Weights of a small GPT-style language model, trained from scratch on English Wikipedia.
Size: 13 layers, width 192, 2 heads of 64, MLP 1152 tanh GELU, vocabulary 2048, 7.65M parameters.
Training: 154M tokens, 9382 steps.
MLP neurons of a small language model. Each row is named by its layer, matrix (up: input weights) and neuron, and shows model dimensions 0-191. Each number is 128 + 24 x the weight over its row's rms, rounded and kept within 0 to 255. Numbers have three digits each.
After each neuron's rows, "fires after" lists the tokens most often just before its 100 highest values on Wikipedia text that the model never trained on.

L2.up393:110155142119138133151159149153116085100090123089147096108153125137084130090131092131154130123092123115104117171115126127163131145099138134135144152091132141086156163115117139152135131056074069127103122109106137156212141115092152144090157193143133117148102145114122153129115151119137129104087131163086101102132160122114146088105122163076119138119114150115133096102113134140127140149122126159140142116150154070135109166139160120132143157125131117133119137119152121114105136134094128150140116132123134109170128120159131159129147138135140137135130126169162158157106118170109137159
fires after: "\n"

L8.up149:125128111104128100120119151136129122148126086134154069120155163126093118142137161149126140123147169127152123146117156173133140154126140139143165134116100170138115137124164110084123172136165169158149125154112165125101065117104132128147140120120134134118093211141120137125102089103124143128101087167125123154149136064105146141145108111146143159129102144113087097127141116139129159086130135116125127130128132099158159144113116114099110136151136136107107126177146124111070078094054119152102128156112120121093130103106099142131160145136114145144141120099095108105150103109138146135
fires after: " ", " the", " a", " in", " on"

L6.up973:139150161129109127128116147124114146101149120129097108117103155149161120099124097141135135129161121133132119128161144141169101138125122105145105168170138145148129130111115116137101167134129120124133093109128108121133188134133116157101121127128132163130127094155153118102143168130094117122116106129127077110103122147157131115142157108069116100128149125059136124113113091131125185146080105140105134157109120166078122095105111133137160154133137132126109117122143091069137189192136117137162159099165127134127117126138115047138134108116165091125101137116116152162179147151114138103
fires after: " |", " (", "s", "se"

L7.up769:149129149103153118170101159094142110120116102143140150160086154178102126114149131138158104105095158179104118129147097073128094146133135125124137145136149133151106174137136156120120111099116113132109104101132135113131176134099137140146140142148142108077137128127134156138107117107100170085145153152116146139124166096143112122133132080122140143106141166140106132118133158106091131093121121118100141119130097079171156130128136096123144106134174120145124118122111113110157127123105110102145122146094129188170140104141152133093214143128201139135142104086110096135114126156111143128
fires after: " comp", " po", " Comp", " qu"

L8.up1084:154082111116146152158132113100098144118122112123101102121107125176096099125174129157126123090106157118132095161151140120170160133099123161108148136143094102159094146096151151115114111085116089106140177128158140152101101123095156115146174109118102104174144115149147107144158079106113147089145147098145118104171122087145142106135171155126116163107145143111119116108153153126135135108101133094118158157133137075121161109117133111112122113110108102166141130111150077157137161139130147141130105096122144143134143109113179132084108144140124147136128143080129118135102118136135181168
fires after: " comp", " per", "p", "us", " Comp"

L2.up413:117079177109134160134135098125161123138097118104068092126136126108103136140158122123103123055143127095096088162125111119126158151122137137136160126092122159110196123124110145153142127110115107129116131137137159142129104137150145140106130112148162135180085130148152155150134141083102143130096143147074104127135162164095146121132101126090145154147108162130101087053114140164099100166140118111140121121137131117159092140112114117148128100131104117132104118130109101134123178100116117138150154132114140141135096172171125148133132134146179162111121149153133160126144144121164112146
fires after: "\n", "o"

L7.up755:118101068108113140118135115134156133119150140127115129111127116142115129159148136133152095152149153105129131169138135111163147147133145176119072122093134157122116178158090084132133119120124083090134113156172115136120116107054137145115133130109110146115120103181126135119102103124110147126123141138142158132134123096139127115143131077120093128094123135106123123108120130151118105171135166096161153191114132136133109133144110114097106125130110107157117126165161150143136128167132103084140116152145146109123125181121111058117145143072190127093175112101127136173152105126128103134
fires after: " ", " pro", " more", " de", ",", "cc"

L8.up1132:093137165105119127108088169130117116128116147154170123122161145133097109151133144126118126134094191128129094121184151116129110120162129160131122125156122153137106152136141168144137072130112124131110119132093151174096140094101148124141122099119112106160079125096126126161165153125139165094124118133130123090162127090109136126100142100124143151149175151087145104109134109188142129135154068144138129114133159123101125100121113126107108085149141138134149104150091145112156127138124143113132148064130126139149110104142099176076157131107149166091140114118097107131115149107126162168
fires after: " in", " In", " comp", " event", "ad", "p"

L7.up153:136129121154141147163100137102103182106138113123168136147170150115118146145092115136116125128154128100115126096161138153148130158137068099144148102105160172159112129107148146121112146090130111129138150142148096149139134123078151147136076133166170120140096150161124121153156096160118088135112140151136115112090101161084123135108121131087099153135111105159124117155122145148158081139095142132148133147117112153126074122149140152145095105104150092128144123137132128115133150093101117124136157118057157143083158130149117145145124126096079158071123115134155134097106123086159137138
fires after: " |", " of", " ", ";", " 100", ","

L7.up217:137118129139131129137147178117178129114109090094115133121117141089118141154155122152131132123133146151122122115114089091114089137115117116141110132166092141126110143117120169116118187132147127112124107135129162104154161131165160127136174127153136134149133141130119156121075120089151116122116108156141149168112139130133125116087122090147085073118084113123111147105114140156135101139112115161158142086148131096145157098110098187155159112116126129127135157125118147128120160092053134132104129146142130148117128069101133106110198113138103141100148105109102134125171111120076153166
fires after: " ", "\n", " (", " a"

L9.up1033:112125116104078112119088144129099139136130092168120150143150138149168132163135130152109141091148104160145156106127137095145111093131096080116157115141137133105155140107055130114134134135129151118119134122114112122089168109147128089149125096153124139166129135138114121127180128138103169167115132138137144142129159148125139166134086120116090144114156153124116133125119150140072104127122168118157146159128143148137104114140156125089133116142130116174130081133097098131126098135110166162095127183116074124153138117136138133095156130153098104145092130090156154107099187148110153074
fires after: " |", "\n", "s", " un", "um", "il"

L7.up1125:135113129127142112127136125123142178094137119126138124110105100098093165133122113137147095127158182119136100092114148118127141129157136206138084138088128172155111117127125164117136126116114147162127145112121132137081093165088078126125133162077134119117141129138147097128138081143171118146123142128113151129128111150133132144120152145096122183138129135199147152125129115220129110149152077115082170152122121114130155177119151166107101110114133101114128128112091142116123154117106125108105131121131097155098123112123080114124114141080103121116145118103131111147135131137121152153
fires after: " ", ",", " a", "p", " of"

L2.up990:153146112105141106116141131086116147092116108142132160140122131122159129098114106135120139143127097122133101096124124153149120159075126118128079111192160126135137132120106106143140117085171114119148151096141084128129115102112085119119105134096111111083140141147130149120149126110123152103140092128123094123156132088156158163158137120092097142111124135108105161095101124132141135098112101159109120149112128134142195130111074106139150147125158127156144154138088148128108127107163124121120108113155205125171121173131159157154210113140142105125099144110133140170149158124139111107
fires after: " ", "s", " |", "es"

L7.up4:114158122074122148139186109133141150153127125101133122135153139124080137126159118124154138134136116133139059097096132143150116120107092085129103150107103154141126145175103119136131129150120099143157118127145069163198124113120122173082155111123163124149132123083139089117153138151143099146147078061130151128129132138165124110153115132139141153138121113162125134150090126161144132117109118147111157153170096141139115136147078128139123123099076128190112132149141114125155148158117103122147120128144142131117110127128190101113097128095128138115117131129155098151145121118127130072
fires after: " co", " one", " de", "D", " Co"

L7.up703:150131099129095140113135160142118152146109100109151135123133134142142098103132138129118106147133115128082154106093090116152105139151138160122127139140089130080142165122050130119101189128133124088124125146145137122113133126146124123163117144155098132131113103181120132097095091140115121125132144148094171130123163136075148175138152107164106098150112149134108100077133150149124148123117133127143128152106160102129115139126148136135102105159155096143126125164144145139112139100148117155174078166191123138134182121142092123105136090147162095127075167113111136107114126182133129144
fires after: " |", "it", "et", "ist", "il"

L7.up495:083139157145166159118148158152095107134127094097155091111116110161118155150134126111146161107135153166132088124132105182120124111111141120135127122167137107111179109110117126114138142143148092098079103120089084120152108138165141157145123099165115135141147117141093121088102172106131151133123082131173130139112137127113154113125163095166146139101154164119142112117104112106127080165163141158122153110167137138189119136131163142091137109097113109110135115086132107126134177099098079116147142116141120129127139093097153122143131141150124143132135113121157123169136179152090131116
fires after: "\n", "Japanese", "ian", " ", " –"

L2.up414:110108121073115137127122126114166070184139134108178141121123135173133084129124089121096171157151129142130117133149128164200114131100129115121092098149096155121141135115104173133165126082153106181117139147103145170131105092142124117152132113116118102128149143137133107175107121113099123132106130108123096145128175119128154148167116081116116166116125135103128150078114122115109118114159080173128148143117151130106159149069105145182118118109155143117118129105130124095093129120161139121164103141117103151125128111146161137114114121096134134139148103172156123128153125105107128127
fires after: " |", " ", "===", " was"

L6.up700:136125108087105111103154105128094132118097122124135135153133184099093186148111162133158158105097095100124107157129133153121121121140110173150131139137074162153118111137130080149135159098094128120116152084149116129178125146174147127109181127148150091122085117122109120137131129126133149129127116109139154083121117132130119116128093137123183146157126141128121085161097128128125115113122120142148192140100101168112151200145103141111154093132115114149138102153138139101111143128098173147166157121111107135095151128139147122101139123109122176147141141098150122098143124116113101074
fires after: " co", "re", " con", " re", " Co", " fa"

L6.up475:119136116137150135114120128121120170145112150084155135140155150100124146121123068111101156144097145172144113103110159154105100165123132144106123099070117150114131154159155154151102133168142102120125120133107171117118113120186124139162130126115156112114171150096136129145111144153146148142182141130146126146133141139088116090148120124100139138158102109128134147122092149126132154099136141091137103137092159146134068186166144111108137131111123103148114123124130173107128138163128108112139106094144109167137133150092134071080122137123138080130098092140110094109110134076133097176
fires after: " de", " vi", " De", " re", " Car", " con"

L2.up170:129119147093141100137162150110114133098107142137148175149145145122149080157110134142124159130209165121070169142092118149149106122137127150098086123109138135115146143093134114113186123066164094113137120152100068122110110117138110147133104171163089121126101120095103090113160113124127118133116116144096158118138091109101175159099147147150111117133141126094128133133119095130149127087150138101119100140078139142139146142104107121124112159136130144121139137164141136116121160129100123126155134131116152115171158178162156127091139126101110126112120109119155172157148122116114149160
fires after: " the", " |", ".", ",", "|", " of"

L5.up630:102152153132121133076148104073144113088122122135174114154137152089092130120133051115127154115123095147119116144150137119093145112152120098131161122110077149164102143164118113118127147153130107172119117165121133110127127109171142117124105136088140112102135127105126141128126119157065140143116115131138157142068173152167167161142145146100120133148081149146152137125093103133116140094145147126119119132112102123139112153126190124135168116177118079131122156118157142139148128152102101132140141121140149148086124138123152134117150115162142105137139075144100100089172146102133110131
fires after: " re", " lo", " vi", " Ro", " do"

L8.up223:162104128127084126144124177134132125110132153122106112157106116099140124173217167142156135158111140142149100138122148158166092137121132100118116126093130123109141146151133103143082114078147124138119122124147118110131121117133143107155139143129127113089120096134073120113144143111131095137128124182145187142152101139102130163104172124122139143150115131124093126112175122122129120166133194075106122138106081158102114135126141150115125156123148137110110150114143175110141126158120131103133140121059178094170112131124095106104159090135106100113154113099103149121126111139108125121
fires after: " in", " of", ",", " ", "n"

L7.up468:119149112149130081118131138122137148116134169111094140129089096117108084140137149168134131140153115124137128136119126136163121128131142074163151170080118124128112119108103143152151151153130116118171146099138103105168110118141101117076140152119117129099145169087128103194156135158102130121131129131115167126110119165118132183093139155130134070126107146154127109133106118136144153131114132138139143181096165159115097095166130102124110131119148175119096112122095128146125160102126142136117102171136085162147141128173128118096101128111151114140147166104129092130114105146050143143
fires after: "t", "au", "e", "et", "ie"

L9.up55:126150199151159153136150140119166127112124111121161108140131149108124148147162146166118113130079145135182155124103184107113135103117118121105110128134129095118098118125147137088093087154164156132124081103120081107126126111139141131145139109185165149138176135139108114134095075113136124163102108135143125139150155083108120118138151110144158142113080140065154135092141101126122134178084067140117118138099151131118095168109130110151099135143122140113131123142091136152133130105137139150101153143134135097132127112104120120151129137139129131145148118115130166134191167124096117103
fires after: "al", "w", "ar", "n", "sh"

L5.up153:129134171128131059147143095140117104111179142126123104098086095162101145143130117141125133149143108120104099151136133144078146110121149155141173173160129121099128152098110132153114120139155106117129174085106142128142118110116098160096162114124123146114123097106140153135132090151113124155115129127133122141120150107139144114109119150165146116116149139147142149125108151134082184127133131150138118123087186157142137104127100134161127129180140148118134130141171081087144118124161146122101153131142112140071163131129136168122089141177134064105103182097101151104131119148111142108
fires after: "t", "et", "it", "ent"

L8.up620:151111137118096105142138093133181129151129129087141110131117104134092147143089151122124129055131186143150156111146128108117128128102141111142096146139173132155069171147122200130152113111088136137122135078115151152136122170120149158138124153102135126130107109127179156155173101125161139136159100155129128136155126131105118113111162139103089168117147147134116099152090102130148102141094143094109119141137102105137157113090119100129124158109131130119109107112130099134106115168084155179153124105096133116127086104144137081131115129143143160109128131082160134116119140111152144132
fires after: " University", "us", " comp", "s", "pe"

L2.up875:146113125128128124129113128098109129102120101167156140138147161120131137111131150160154128146163128148144152130127129180111145113138118123102092129168138129141141111123080128141115091126169099120188141115126129123121147125113122129141137139138092116111121180066182180137168158110155123127120146163128163135074126137125135164134098145124106143126146169134137165162112151120100109078084076094146156139086132094167136120103112114122123123097093100141137134117098124113112129154137125121135097098126140120058098166102113119118157171103155144171083107156114124106125126138083149141
fires after: " ", "s", " pro", "ga", "ro"

L8.up16:138112106121143185139139185099157157123130104099173128113121108130139100152164111161155127103103124117143139088106113162163101120127127115166145117113127127130115091163136116093149153156163127143104130149121144107121122083130088105121165064140101106113104138105134145105142158122086117102132136160103172139069158120157128114122136141118107093152139117174127114096102098154112132126090116122077127151115120160135110128140103107124162078133123108096140133110132143112165104121133148128128115140151141137141128188136120132068133108185165095116112129142120135146114134159147172171
fires after: "s", "n", "ne", " St", " N"